config.yaml
num_hidden_layers: 16
hidden_size: 160
num_attention_heads: 2
num_key_value_heads: 2
head_dim: 64
intermediate_size: 640
vocab_size: 2373
hidden_act: "gelu"
norm: "layernorm"
norm_place: "pre"
norm_eps: 1e-06
positions: "rope"
rope_theta: 10000.0
rope_fraction: 0.25
qk_norm: false
attn_scale: 0.125
bias: "all"
tie_word_embeddings: false
parallel_block: true
init: "normal"
init_std_qkv: 0.0527
init_std_o: 0.0
init_std_up: 0.0527
init_std_down: 0.0
optimizer: "adam_variant"
learning_rate: 0.00154
beta1: 0.9
beta2: 0.98
weight_decay: 0.28
lr_head: 0.0048
max_grad_norm: 1.0
warmup_steps: 441
schedule: "wsd"
decay_fraction: 0.684
decay_shape: "linear"
final_lr_fraction: 0.0
batch_tokens: [16384, 32768, 49152]
max_seq_len: 256
doc_mask: false
train_tokens: 152000000
max_steps: 5082
dataset: "wikipedia_en"
MLP neurons of a small language model. Each row is named by its layer, matrix (up: input weights; down: output weights) and neuron, and shows model dimensions 0-159. Each number is 128 + 32 x the weight over its row's rms, rounded and kept within 0 to 255. Numbers have three digits each.
After each neuron's rows, "fires after" lists the tokens most often just before its 100 highest values on Wikipedia text that the model never trained on; "fires on" lists the tokens most often at its 100 highest values on Wikipedia text that the model never trained on.

L8.up264:159151110140143198128166107123116082127187086082122163153101168135134177169159208113113154138175150155120127108141085169148157126107170108096064132123162097157120107092147107086175175130141072140122200168106165110121102096169147055133143114172104132127151104108099098130110069123102128085074163126144121114116112133108076161114126183133156143111132126168179143167164116090109153116127127119141103106150172074104137181107118114113129097191130115114182118094043106227140090089112102
L8.down264:117136142092136165172125108120165143162153123144095139078126139136140149141193142129119199165112091095073079089092113134110148219169136120116143123137113122183121095141080107112114109177146157136130143142123062139077162088175117128066140196168087161135088159121094156131129151110122140124106122116123106185142074128157086097135132100174118145201125135149169096090118135078139121095169117111131143146168163112161056046160111088043113109154178115085128104143149077074119173142150168
fires after: " a", "-", " |", "|", " No"
fires on: " f", " F", " comp", "2", " p", "."

L8.up67:145160139167099099066101037110145127182109098076132092124111124157170078098102123132099129111110155117127150169065159125093091116139142122106148080160095068133123092175102109116158121089120154145142134138085087154125085151164111066149185092169171100153112107182120166157108124121160180106114114146134085091176124109148149162119135213101135201084163128128165138132129126143140101089151130162100171125145180094191195135138152156146112097183086068130093116168134091122175163099106099
L8.down67:142217127139186098127139182142131102112191085076121123122118138215129123114115078117053155119124125160125050091164129124101123169116202127104138084114119122148085129134163140115050083133155105149113099152176092145132111086089050073181164126143158172137114145082132127182161179156103158180067092154089156146135123136159125129162141125139143088117127162149164079140162152138110129127139131118061088173130171139112130171123146118132115097056133099098153085124102121147104119120160143
fires after: "\n", "N", "9", "8"
fires on: "-", "L", ".", "0", "8"

L5.up353:133141137151113079064143108109075107142180137060115118137093139157163142081145170081065131093166130143189146123203153114110117181145160113141104111168156119103094115075125125103086171143121134117163142191099103101114098144138098118079084106165179136155148107117120066150137179169165144188153122158104140165152162154165137154159123183087078112063138101116072155185200119112113090122066138104097064148103153137158129110104145096141108144129080141132074188102111131106161096117134114
L5.down353:111079043129148075158154144131163150170146153137095160097106165108146130170124167145159121135091081154130155037100208133149116080148159152157101089119134137112119099206103151157137159095117106114135121131132079084106125180123096119134122170157153136168075129114143143169107101133156094120152153125128120107183142119103164105094090176082159146128115101096126139165170127083147119077161122115131162117134043134130163126110168125149074061154166117123100154139121107103029168125212146
fires after: " in", " at", " for", " from"
fires on: " the", " July", " September", " that"

L5.up45:095126101111132084055167155143143115163169170027187112149113108105047196059168171084120158110158092106125086131157092125157104167143117113121114122161124121085095113102090110115145155124125105139121183181107148150162151120111135129116179091167131144088121100172078127123157155119133190143136096140106101053108083168160107133095116194156085160140140126098145129186114105124103170149114151155166155090102167084138142131095123120144141154239146144101146167164129141119127153143110101
L5.down45:106091132125071096063083068180128127139146128068124145160103077104115134143117130089084149135121148136194118127070174117128092175146128125216166124125138123128104087095148173154105104111108179114136137126092114134127120173103168146121174075179118157177112100184128094161146095115174159116129119158062080118055143120116149148123114212167121109091124131089082160142113176120133132107087144126130150160160146113181144151132174175182057149119060095110131137166089118170165116106142096
fires after: "ased", " in", " at", " on", " was"
fires on: ":", " his", " the", " its", " their"

L2.up478:138174156139115190181101112132116117132144151125175154114099144169125092133081174109146175109112113161105118152125134147077133150159089089116138109179198076134145130139054105145085106133075099121106084169092122119107134127172170113084129136153159094079120086114150113130169156103147152111131044068142130137162109153123042182094150160110101119073128105136156167167120124090101160108099099164177171116124209110101123106145154116142104171193107111079150195188092123166100132095137104
L2.down478:169189139124093113119126133172055101103153152136143142102161184175164116100110124108088126125160157181069189147092131170123089116113130141109089140165192108115180108155175145153158073106154117135107086177097180189164136158104144157085115147146175098091155169111183132121068156164132148178110089067085117106065144114076093165122104097090127115112142093145117112092149143185101125133112126102097094150106158116165164145142145153130147169130077146094106138114158075112119095135065057
fires after: " (", "-", "\n", " \""
fires on: "N", "\"", "U", "E", "C"

L2.up574:123150119114163181109108121108106075185160120126148163137096147110147124096124188113125147099104177112140146150101146171099122196114118136134129115161153073147120170095090113099110114091100116130155112133086093131114127157132160125064104124127204115114208102130153048125151165111114120101117098121154139111129126194111089166132106192112130115104183054140139181136135095113083117079053144151202143146112193103084126112166200094148071167164135107101159142129085136148123126131192066
L2.down574:119163141097196125133116116186123122103161108146124118130166132100151180080137174128144159102176131116091172138171129153095124142184130093090114158160079161167146085123137133104143119134153078134128106158135127168161106184167143126064096148150138037099117037110131135114168137183168080122130161111087086083172168167082120127106077125113138133065165080121137066102185152168141106138143104090167128035121126108145166103143139110124137134092127169098129163158083070089162143152109117
fires after: " (", "-", " \"", "\n"
fires on: "N", "n", "v", "V"

L10.up137:142136145140149097149116129114120173140151134140160152121073176182173084098180170075147176094144089081127175152179072126067118180140107052108169127102062147080149092156088101101123173126095117110082155113170109140163115152143131108138126151133147132133134119108089072130114137163208119101103152134040126141154127098128134130062123159085136168126099089108101125128190133108093173119134105154097167079122161137151166140132169064138132159138109129122211144150075148149142107068169110
L10.down137:138148098058129163079132134122141133140082146154148155140137113076131145029169101122124074117118142163172114080117150147106187129085066172104140159151196107166125144121103198111108156098224089151138111109103100121102077106121151110105074152161084115102172111168132180132144170121134126131189147117056134124137107072050143175134123143167129153129162124137177156123118165134137094151085165103158109161176124125108116180128142136098082138099109120109090094137158115084148197110109137
fires after: " c", " E", " S", " l", " s"
fires on: ".", "oll", "ert", " July", "ri", " November"

L10.up296:110118112140175144089103079148142132109120171066126144200167126108119064208156209131143138131105198099112105136102126161117091102162155133138185055130208093133153151175090113097064079165133129060109127146066089174124131137141151144132155089156164133127135083113131112137162101115130159036138140113119146085133108125164079174180145165081154095123110096081157127129155145097158101135114123126088099088176146096123186107141127142100156150127108081130161114168101103116148146105129144
L10.down296:113148086128096131149123177114112157160110045163185099072100157146124073082098075150124116069166133204156100169173155144106095119169149134104140187137131117140135102086170112104085129178125143135118076100101130104086138109129118108116071178115120132180157131091093163104082105109083139165165119108168110139123172084176123059124128111120151130124177199152097163113092158162157208150140119132115128175104035126159146181119113153123085124147154160092110184135119147104117139141140144
fires after: ".", "==", " (", "\n", ")", "/"
fires on: "E", " It", " was", " He", "p", " is"

L10.up303:120157144099158130077124095130135141153199195164173109071111145101107099155081149098072169069194128131112156107157130100107061151152117112188141098149210102120110094099137105111106153160124110116137111159162055113125069177152187148092117083104186150136111113170097114070138167098131115156049138108103098133097164104150122150124126074135069082123126127149122161123116073090136104093128113139165148131153142178154150125106170165150101120154153054104152112139085157170155142118166106
L10.down303:134114154196163144146126154098123113115121094138126095124061160121132148124092071091120138052094137109140117122172132194121132123146108104103149153128073124155121084116166122129176155142127114124172108146160138106139166134071115156163133171070060150148143184127155203179116120154114129143126110165110109107112139184089147121135101112131149112227139132144116126088088147143197157065092122085142112184094056091105168048158154111103143143200105126139109117106196117100149124150080107
fires after: " C", " Con", " con", " E", "C", " c"
fires on: "er", "st", "n", "z", "on", "mer"

L2.up616:139170117124153136141121074089076104144151147124117162121128116101117130144050125068139132061104123102108145137133138158142109157121103101134089146190146079104088124055114105138137128111140119161068063154101117117108148152138146123112146116123177149143141089115166117127198176076130167102140090141191126135145141206094072126124134196131129145146187080168148130194050133139086101098100126107178143125116188072162178119132164095132160134179150102135135160175095165177135106084144067
L2.down616:132160134111147057124099101183167137079119142079093142132122161109102162135139132163164148124143076117165092140107149140168069129164132146134125134107156078117132167088064110176110139129182094096160114122091150158147146158129126130078123131086174068128089139094149159088132107201085110166189158117115102126130145138103190123100140201159120115185108086090096118083149108155129037171093135145139154096069147119151095113154100143187121097139196056111134168114156093146123141102102190
fires after: "-", " (", "\n", " \""
fires on: "c", "n", "\"", "m", "r"

L2.up229:143156127155185196134142112158090066094097141086188173092083141105114099083090174135138142127172082144071139131178146103141157180172084115136111112182155125133096131092063103108080159116090105159108131149113156132149124153080172113077127133129131093129105067124201117133191120129162145056167096105147126089124119136126091168082154160101124123095143081123116169149119140097112143116108130172167115108139184088119154093125107125209085129162140137111177147110115196193091165125151093
L2.down229:167125150151177115137141196143092127097140134098168133145150136101131114062116155119111153106183111160118097127109128154107146150100142153117077111170123140148171109128104102109104098118102053169130113149119127119160139129115142136081129164082109075102098100080128151098132090207221127137107156141150156097154159067067165158151132126081063121068131075139061140069131126190135131156168120121054134116158177146181134153128102118172130177133163185108158175065143090115112183131120124
fires after: " (", " \"", "-", "\n", "=="
fires on: "N", "I", "K", "T"

L3.up550:159126119146135108105152135124151090138152167046162126094144142188141117138145130107089191095140138133145144150117163118192141141146146093123148032132124101085116166147063160134164107105099106090064124171079116154083130146171106124096189144173157179100134070170165149139119162088107100137161113131110121078114129144108061150134146173112059160095098164131154133182177141118100158104141142155149139103122155138066149078106121113128108146196076132116130193122082137064085133108085084
L3.down550:180146144137107110141138198167150106151129148082110130104100128142138103114088173085102086163155107120122115161046196140145053139134114121093112099151206124118111141110124151135138126076046098161099095176123085158197161146186081111159124155193128172104111105155127158114164095083171154124180103101173129104127135123104149113158126142068130119079179170154091141116084148116157095124142120144116141142140121154080144099115108136166099159142118027076099159179110113099108092151156148
fires after: " at", " for", " of", "4", "1", "9"
fires on: " the", ":"

L2.up578:137155186102148155145106083119126106118127177085193172138143167139155116133138174110110119071111124150113115132109108150091101172185079129144139092093193104151110120140061157104113116129102101063155148178094078131147114122149143122088114107159186078124105112124193078132164119101115175069144051107149148119117110160119081169084142137100089128116155085128172175182124115100059138097128115211196112123136198114126164101145151101138130159167110101087132184138164144162090125094140120
L2.down578:115162162100058179102193109157128102104129118102115097124160173166171131134085166046114080098128173166060146128092110148095166140157142134170111156140163115113191129179128151127130126075042099126105122126111144153153158145155114183117165123138181074100094155125201077143134139158139127100142069109114077081096147137109122153170135106104107152053172117098208115119146157150120173129129127136063077148098123104124133193174123129104086102111139153098137131179146107122118133094123137
fires after: "-", " (", " \"", "==", "\n", "/"
fires on: "E", "N"

L10.up35:082129153144183103072072140100066051152177133136145109099165147110123124102181107145118093101147142129139117129112088098149078169193045089125117098152092120094144098077086106112129175141076160084130169117139102186129156156115186105115156132165174074092104134121115118180122156145149134120128108137079154148132124102140157144120136119167121117079167169152148132178121141028118102067129137148133127109153189128140162208159098126094123179141067119185154116135130160155106163105116121
L10.down35:160138176111112134128116229139038099145116090176146141152081146102162088096065144072128124141107099111172130147134179110174103107149112108053154082148092100113111088163095135146195172098152173228111068140180143122144119127119086132076131099097163167118159140123119119153095135162146127115163115094156144060158112147194141146141127135075125140144136184177104125136118096124137095131065114138125114156109134141080149114087124141160150153147153142094095120115154145155101150084061118
fires after: " t", " an", " T", " C", " c", "C"
fires on: "t", "er", "ast", "am", "ert", "om"

L8.up282:117175176112112099090123095087180053047147125076144124092125160124137060166099144108114171108140121142131164158108160142142184134157143125126114130091099092155104186137139184076144087078143149164146179146091147140169117116122123075139080122132187181134181100150128130118120133135147160107133126078159147093128127160126091184116187158126128118123139111128145144137141074072102070052145088157140136160155160060164143161142185109172075111154065081102147180137116097150121156159114137
L8.down282:131198125094171169099060131137156066058153117082129148151147122126207085086154128075090157099168157155123105167085150131118149102129126149094137096125117067123108164165140182036133081151144115122088118180134139155111145055098107079136198100149180143115142121153138106128110152163115148134131164114116113096148140132121051126129150122124080145154129120156168171162164136089123083058082077116133155120141228128168146122113162091136103124114123122110151117182134134141116150137085140
fires after: "\n", "ade", "20"
fires on: "-", "\n", ".", ":", "/"

L9.up266:120130115118130105158120091174083084152157097097076129169117138127155127081170111086144139120146167100132147132159154183082112153124092092131118116166158116123129120034105136055173141128109175113181131156108167173114107108131136117065087088160153135158141117140104151112149126154154124128095115108110115165088132100075129228100144166131125093114158079110173161158154086124069090096158101108215134190158151103132133177149116096101123090176129070125167073165154097192155175139110145
L9.down266:153152129119119115132121116097208089164109107171134085147159113138151143112100155143185130124129179138077136121091163155166129138116180140171124094093091108129112124142088116176139090082151119163179148149092091113075150168119099081139170092168158147192084116095138145181137074122134133169146107054138168135123112112159129155136095141123036173104092130141104053159096132071125093102163100075129192132114158082122100114155146130154129152127211098133082084110161162102189127111093086
fires after: "-", " was", " |", " a"
fires on: " app", " f", " F", " C", " d", " Cl"